Weights of a small GPT-style language model, trained from scratch on English Wikipedia.
Size: 7 heads of 64, MLP 1216 SwiGLU, vocabulary 8192, 29.3M parameters.
Architecture: rotary positions, no biases in attention or MLP.
MLP neurons of a small language model. Each row is named by its layer, matrix (gate and up: input weights) and neuron, and shows model dimensions 352-447. Each number is 500 + 25 x the weight over its row's rms, rounded and kept within 0 to 999. Numbers have three digits each. A neuron's up and down rows have the sign that makes its largest values positive.
After each neuron's rows, "fires on" lists the tokens most often at its 100 highest values on Wikipedia text that the model never trained on.

L4.gate765:483485497509476483514516495479516504450519458479500495494482496518499489487435498514452504463508515490495532490544460536515513536514544526521523476500507463521534473544464519495489486502489496463489490524540513545502508573495514488499524501519521547514520510501536502511453537523501509457
L4.up765:473454461509457492464504481501465495484487521477531485488497518521460509560524509502478498529543495478504523479506526498499509520492477532490516457531501519474484547534488473467475547513487480492505475507481536463480564527523522493500500544466472557504514524515508425515495511503469522471
fires on: "\n", ")", ",", "yr", "  ", ";"

L5.gate834:519531553508525561498565532492524447492526458512516544451472504486507514478499498506487467497473495507489532488524477505509438542465476473535528544487449538465492512551511528489475476461480529515505546465543520504508500485490515496494472485502485521509500458515493540496486510488517474495
L5.up834:481472496459515507494515518466520514476492469489496496469511483487537462527511501502504512492482488495536500476517450509553483509473489494549487504501464502508542525542485550547502551501541522505467490503498468529524490443456503510491498461538472499488454484453467518502502536504485479519
fires on: "–", " to", "-", " ×", "H", " and"

L5.gate622:472483536469478495496480487484524485478460487522490491529519494511513532446513497545512474487523489564542538484525494545469507474497513496546468507528507486531506540558549499548492521547486498509539524478466550544468491508485501481474516531516471502535482496468503493527516487525513516530
L5.up622:477514476545477491504443485492490509510570430488505489508506524487507507520479498488513520480459470467525489506471492510461490476456462523531499486470537508535490517507528513532513493466526499471525452519458472507494502527481494507487499523495507499553500535487507503517503478528476528488
fires on: " to", " by", " in", " of", ",", " from"

L4.gate973:493518507556493493473556487474484484524519517500518524493486491465494497482473533476502507465506514525503509518526451489481463511497487568480479479511489498515506523504549556473473449493508494535514485496504504470478516475499521468477521522535477498574509538506507427496516465565502517502
L4.up973:483515494494482516541525475527522518499509492510465552500517500554550508488547485509491489506468486468509518534492514507498471510497507483493445535455513470487464477490496507534564451511502526530513431469497547513523430465513520448513474504512445540506483457486516496498488488508494527487
fires on: " \"", " the", " |", " List", " a", "|"

L4.gate18:508512503527513508475508463494503504500526522501467509479552532538524527462493533521456523493493493510485448532480500492514490484509477506484515506527492535490491505506515487456496487463496496503481486522461511519499533472475502513497542502479517523512492499484524537463546482505461489504
L4.up18:506507473491480528457510480469496537511502507447499499490525567498509529479470540526500553514477450467513516512510524491521552522492480501530516532522507491478484508466504494494544508540438491528519511498498503467562520480513493515509489503507479504443495503485508514489535514526508456508
fires on: "=", " ="

L4.gate1011:529478489528500501509472482522527504504481473507524504464518490478470476447480509552464525493522534477510511466463517507462489495476550493474523503500453518501502463526484499545522512515537483512510511511524484525449500501421464527528496468485493498523458486476516525487459463531474509486
L4.up1011:501496499528491492573496482523552490437507528477465462523489488504513478487463502519534489505513472518521516530501528499514519482510532521482504506450504513572490546537474471527481526501540497526492487462501473505521515476433501527529457492475456502531519450562520494528505495502493494534
fires on: "=", " be", " and", " is", " for", " to"

L4.gate673:482526472504486509514500497515494495472515495523480528489485473483495512495546495533516539512495545517476485527461475520467539482528482521530478490448537537452444506491524513518508504494523511507507518502506508499500495474501506514512490505500512493513518519530474530500489500485491471438
L4.up673:502497552571522486496455525516499495517509501479483492467509509495539466492475478500480507503461507476524480515498519532517529512488488532480516505491490490533502518506489531523476478472518504492483439501529546520496521505507491480562506556513491484523480496462509556502484508506484500482
fires on: ":", " is", ",", "\n", " was"

L4.gate1174:442523494514473489497507489535500513510489482493495505495500500513476515470498490509530472538526533481486409531517508471502569483541468537505519486542524467507513502491473504505500476494484557519479514488513488486484494503523462463509488461519527532497490526518540464493528477483524497480
L4.up1174:463533439481478506489478490533511487477490512458415450518511518497503529508519453517565534531495505485511521517520484482481496495495509494524517495484556480521493505517568504517459496501500517509475571477476472511452491496504480553483470469515527512463477476494520497486530523511475529517
fires on: " d", " Tr", " l", " g", " D", "it"

L5.gate200:486536505505539523458503546505534490532515501470527461552540483468455512529513486508539502520496500519503433533488487522509542477510476510522509526488509551552506484507522487508511481511468490486549487513486527452473440516460540498494534458527519500466489497513493501496474507496494500499
L5.up200:496515492500495517527499508497443505525491470502507465479467505505468489545525496462529515522481522514522469545533500529475476559511490483491515499475468520458491495496496453554451532491456515465493497522491476518515504477512519542497518530553532514496507496492460500471524484524490523493
fires on: " d", " s", " R", " al", " D", "L"

L5.gate607:484454507471534491500502513509544458561450465513495481505507481482517494492490485469485482525515521503494482479491487511508523531523501483498526495502508522483525506483518502489472508507489494491509507500497515481539493464532439505510509526526515530535508493511530495512493467469514521531
L5.up607:487470436511514495460492511495508483525531469479473496508507453479504499497505495455532503518476515520490506509497499495484488493515505475502473526509488492487518516543445521521484481555486513522474484459495472469486520506491478474516515529499499487481449508459458517534502519473506485479
fires on: " and", ",", "-", " is", " was"

L4.gate299:512519503504482505521522491469471471456505512502445509495490511516474530503473495463517498545458482504491469513474489499495506522509502501505491506501508525510504475481531540473471544508513516498504499528500505465499535474541507503497548434512479499455489438528492501520486485518516537521
L4.up299:550486497487483463522452492493493528489488515490452513492522458510448504492501502492511480532485476473506452493466494445490482495524520519541492531470517534491525470469485441486480502484511511477514536481534454448542479468508467500529531491493452550531480456527488522500503527465556519533
fires on: "'"

L5.gate1044:477511449489455551525472487491474474412509500488523545532486577531480520544536494499496547491444502539530513559505538503504503515486543506482496493502506466512508523552499474512512485510506547438478491526470499506465506491491505538490473530488544507492553532467468500469490496480486499489
L5.up1044:491502474508437516520468481553453490492503475490466466481478494512493478490510461524538545488534502507516516526457530510451473518462516512521544494487450500460477507499506483514506492504466508482448499493466540563498524499552503498482436484515471480500519471532463526494485539501533489511
fires on: " |", ",", ".", "=", ")"

L4.gate150:490513504499490522533486470506480493483516486499448519541524505540495449514547528498524493513481469552499482519501504521495499496503497479543414500494525490500509489510508525515491501529541523487519502523522529552498488479511487502483553431512510507547517503481500529487464439532523523503
L4.up150:545520528514484484511469516487517490507494492472510534505532513446470526545500426497472497521535476453490477490537472523503470501517502472482510470480520515477473511514485468481484488515452522518501521530537472526493510497517485485466495499494487532457497507523492468526526523497525514481
fires on: "'"

L5.gate383:509520474515488483498471499516485448531490504483526509470513534496472500481515518517530524473495498536451526497497519436486493503495431502507536499503458524507483489497500463536520507465528461554486535520470489489515486497512524501497531477520501512483516498507504539487465542533523501477
L5.up383:546494479462504524522476470498477492491498469487529487489493486535489506510512498465502477449525495495527503506488545520496462475499576539501509512538498464521485504460512499535459472502466507486458499506488476513461541486506533537522511483504502485474492531475504524504501495533503506495
fires on: ")", "\n", "=", "s", " |"

L5.gate684:507439509487462516473525486476491468494485475497509505519489497465534512475463470523512558505456493498443485501498507515531543526534491507513444502500482503469491502510538513507476485512506486531518430511519509518535456490519516487488528520542505519529496538532542474491499459531482533497
L5.up684:494472559565539511529488514487533504479498505503448481496505480495483470527444478528522480528479528483523455531525519475523493466519491505507529477479519499521517536497523515548474510542494488445524487505521465471509476548485485500509524561485480503483490474477516526538517473471529527539
fires on: "\n", " had", " was", ":", " career", " have"

L5.gate223:477520506539496504505451475498503462468530508502511482473531524524487505500515470485438518429500495514499496473525484496517445506547513443506556462534487567529536497488462516512465498534474544474513479550525488498499499503476554492509512524501476512499516480485512510509466501505526469519
L5.up223:509441476533474516510494497519483511500521548480470445488437500512502496514526492499538466533476497502472522493510514515523400497475502527543528473520503513506472511450498474540508504553509504494493516514485485461525543541530539505516516507520474501466509495501511489560500463450529486437
fires on: " |", " (", "c", "\n", "=", "  "

L5.gate973:483507501497502486503531495479488505512500517481508495504528510506489511474485527500526513497487499515485534501506488541493494507451507530523503553496434506526516490472509489517483560514493487489494472520487466447546485487464433523485512510520552458518506513453472491487469524508442510523
L5.up973:512498490508498520494462519499471500494516483517542488493519545559542504460480518542487508497523510473520493499470505487525568448486485529542488549513485520475539468500509455497506489525498480485465494484519504487532543510486511499501533521524491506506507501457416490455478545442473474447
fires on: " =", "=", "-", " not"

L5.gate735:486503475520476508543485503481498550518485503522512505501490506494568510490489540502571521559514451537515520502551510499495482527486527450510472474487525479548531481452492512477519448458497513504521505488495510495485477494515454492458479509506501474511460549532479506522484512477489502452
L5.up735:508475517513491513520507544480505466524475535519510485483552505461521503435498462467493539484497498530531521492494561505566453521474514496519546511523546513514534503494488506514503525526528488496500501473509483488512467507497503462529496478530515500528510546516496484503467503489533501476
fires on: ".", "e", "th", "ol", "ll"

L5.gate507:517492480516465501531464467517518514451543549548504464469489467517538521499511483483517506519491511483517474523480478520484498498527496483510467521464513475471518501507493459486520487472480514487509538508533516447497529466523476505505505472467493553492529507486517515524512496497471458532
L5.up507:500506442514506494507450498483489514521484529477480529524536522501529496496496475519509510457522528494469491512510523488473480500480467522512526516470488486492458481508512505477526488489491501465511550467541516493451520497540514496550508545420519484494533502488499514499530512482500477500
fires on: " is", " was", " as", ":", " including"

L5.gate785:492550477555507524528498513516546523494490486495491502489487504477496511495488535507516496497500531496529463484495517518519500511467494520470514515492459510502494451517469512488499541497482498506522462475504516502527486526504516487475468471465506524556463508509465509472452483507447535488
L5.up785:503529481473533504492477538487496473480502469487500544500506509480556504521513497467519531506515532511449492554457488540504503524507478515482485529490514514510464519496502501469517436479485517523549500491518502520491472487452478518555512502519514511545501477488466503471523471485496502505
fires on: " to", "em", " Pe", "Pe", ":", " is"

L5.gate525:460517481500486506480517482491459592532513481500493498501511483524573528523533513553475522551503538500502514524471538496483565533523462522492530477469489513522476496503494499530480500485532530491524534485573477482427500486495492485470530523553525505505473493515521538490515484496503472518
L5.up525:490471482505461502489540460523471472546461537502489545502505480461521452499492510542519490498493448518531485496496501540547550469498502503497518480495471477539524510504516498520494511516490574487474506525491542505494448503464493501510490492503485511506488502510548515481502501482526516493
fires on: " =", "re", " of", ",", "="

L4.gate837:482482505529507504502487500502516470493466537494533516459505535477504475514556484497486532495530503453500516517519487475520528542493511505515481511469488502510509486465505489502471508546487449500538521461486491526468501461533505521538513522509498513510485490506476529472556454475461535513
L4.up837:448489489542481512510478516469529483519512487501486510484490503494458489521523462497475499512446488503553509472498478456504531512500490498477504523466480480528556491526476473477529473486517497509480531469491531504494537531464526516506490554487468519484533542530549503453474471446486516489
fires on: " or", " men", " and", " children", " up", " women"

L5.gate1102:473491489508481532464476510479500552434525545534502491522479493513463527511479492487531514500519507497507488489472558484480459480543503513502476508505512485468519460495490475507466497509502513530493497497464507497546492506478526507496481488513504538445484483509504517471499473502498508472
L5.up1102:533524500522506509471511543531470508507481547481520502516489514515511467503526511491516554495470523490499482531511563472521503525539478489501542501520536518499506482530483519476517511488529451493528539516481525486509520523470503508492531497496463515486487520520449489517443514480497506477
fires on: "=", "s", " career", " work", ")", "cio"

L5.gate1186:537542464461492474484417516492472439473540492510525492515517504460520494453523523531551554476460509523522540529475470507478510506521476487528484489542475428516544461519474493512495494432466514510498498519537477455494453507498474501545527446514472496473440501481512505489528499525536486472
L5.up1186:548517530484508510465547496455498517482483526487498518498540504507513497532461541522522508459521510527478481487543488506493526544536484538494484509507508557495464498509530499459526510491533504529516514514517501511493495506528546537495482510486502517470476495492506475457488511493508505476
fires on: " was", " became", " appointed", "ment", "d"

L4.gate394:483485487508507552496531489470470487479493501446475468524490487511526534495460474497499497497496505547502503542498477491484505506547524514505546523475527509497498451471531486480498477469484514478515490499501520541516468520477516503538480510538473530500463486495485536448535479502513450498
L4.up394:497516515479495544494513462468498504537582474548470480569478514485477504499507493495509511493460509490530535544510480453489513499491528508514526521493530494489461504475519498431496518499487509545505497477518493493496494513507512516527516577503480475487462509534520516438500484531507505517
fires on: "W", "ew", " W", "ma", "w"

L4.gate1004:510518511493472484502492527513495524493469506507506508513439495509436535541453496491508500486524500502504526417481507532476506527506503539477519507501530533506484490475479483481552505484483528487507465486498439475501562534496509434499508501578500526507510517534498554514470518496520469480
L4.up1004:487506468506500506493497520540545484488519476475479471455439521515452497510479482551507541479490484460493558491505548516485510525534468519513460475498499492498517509500507497456479516431505532502469496531507476485480510498484486523489471517531517498510496516506464488474501506526468468493
fires on: " |", " he", " they", " to", " it", " ex"

L4.gate39:506490513448476454538489426533494509502518537523482502504530459472480483501528531476507546469487501502484503540460522497463507564538462525469513472510518491488538512487510476493536487515445504511525491470501511525494492496520524491512507546507512527486487505471472499516531482461504534493
L4.up39:492481542477551487484507475474506487467524455483486513465486511490500489531515497493443487466459500471440511493520509499516466523539501498483539502505490488463506525494498429503508479432498505503484497492510515499561477524493535491489462491508510491501460515457520504482493514524482485538
fires on: " of", "=", " to", " or", " and"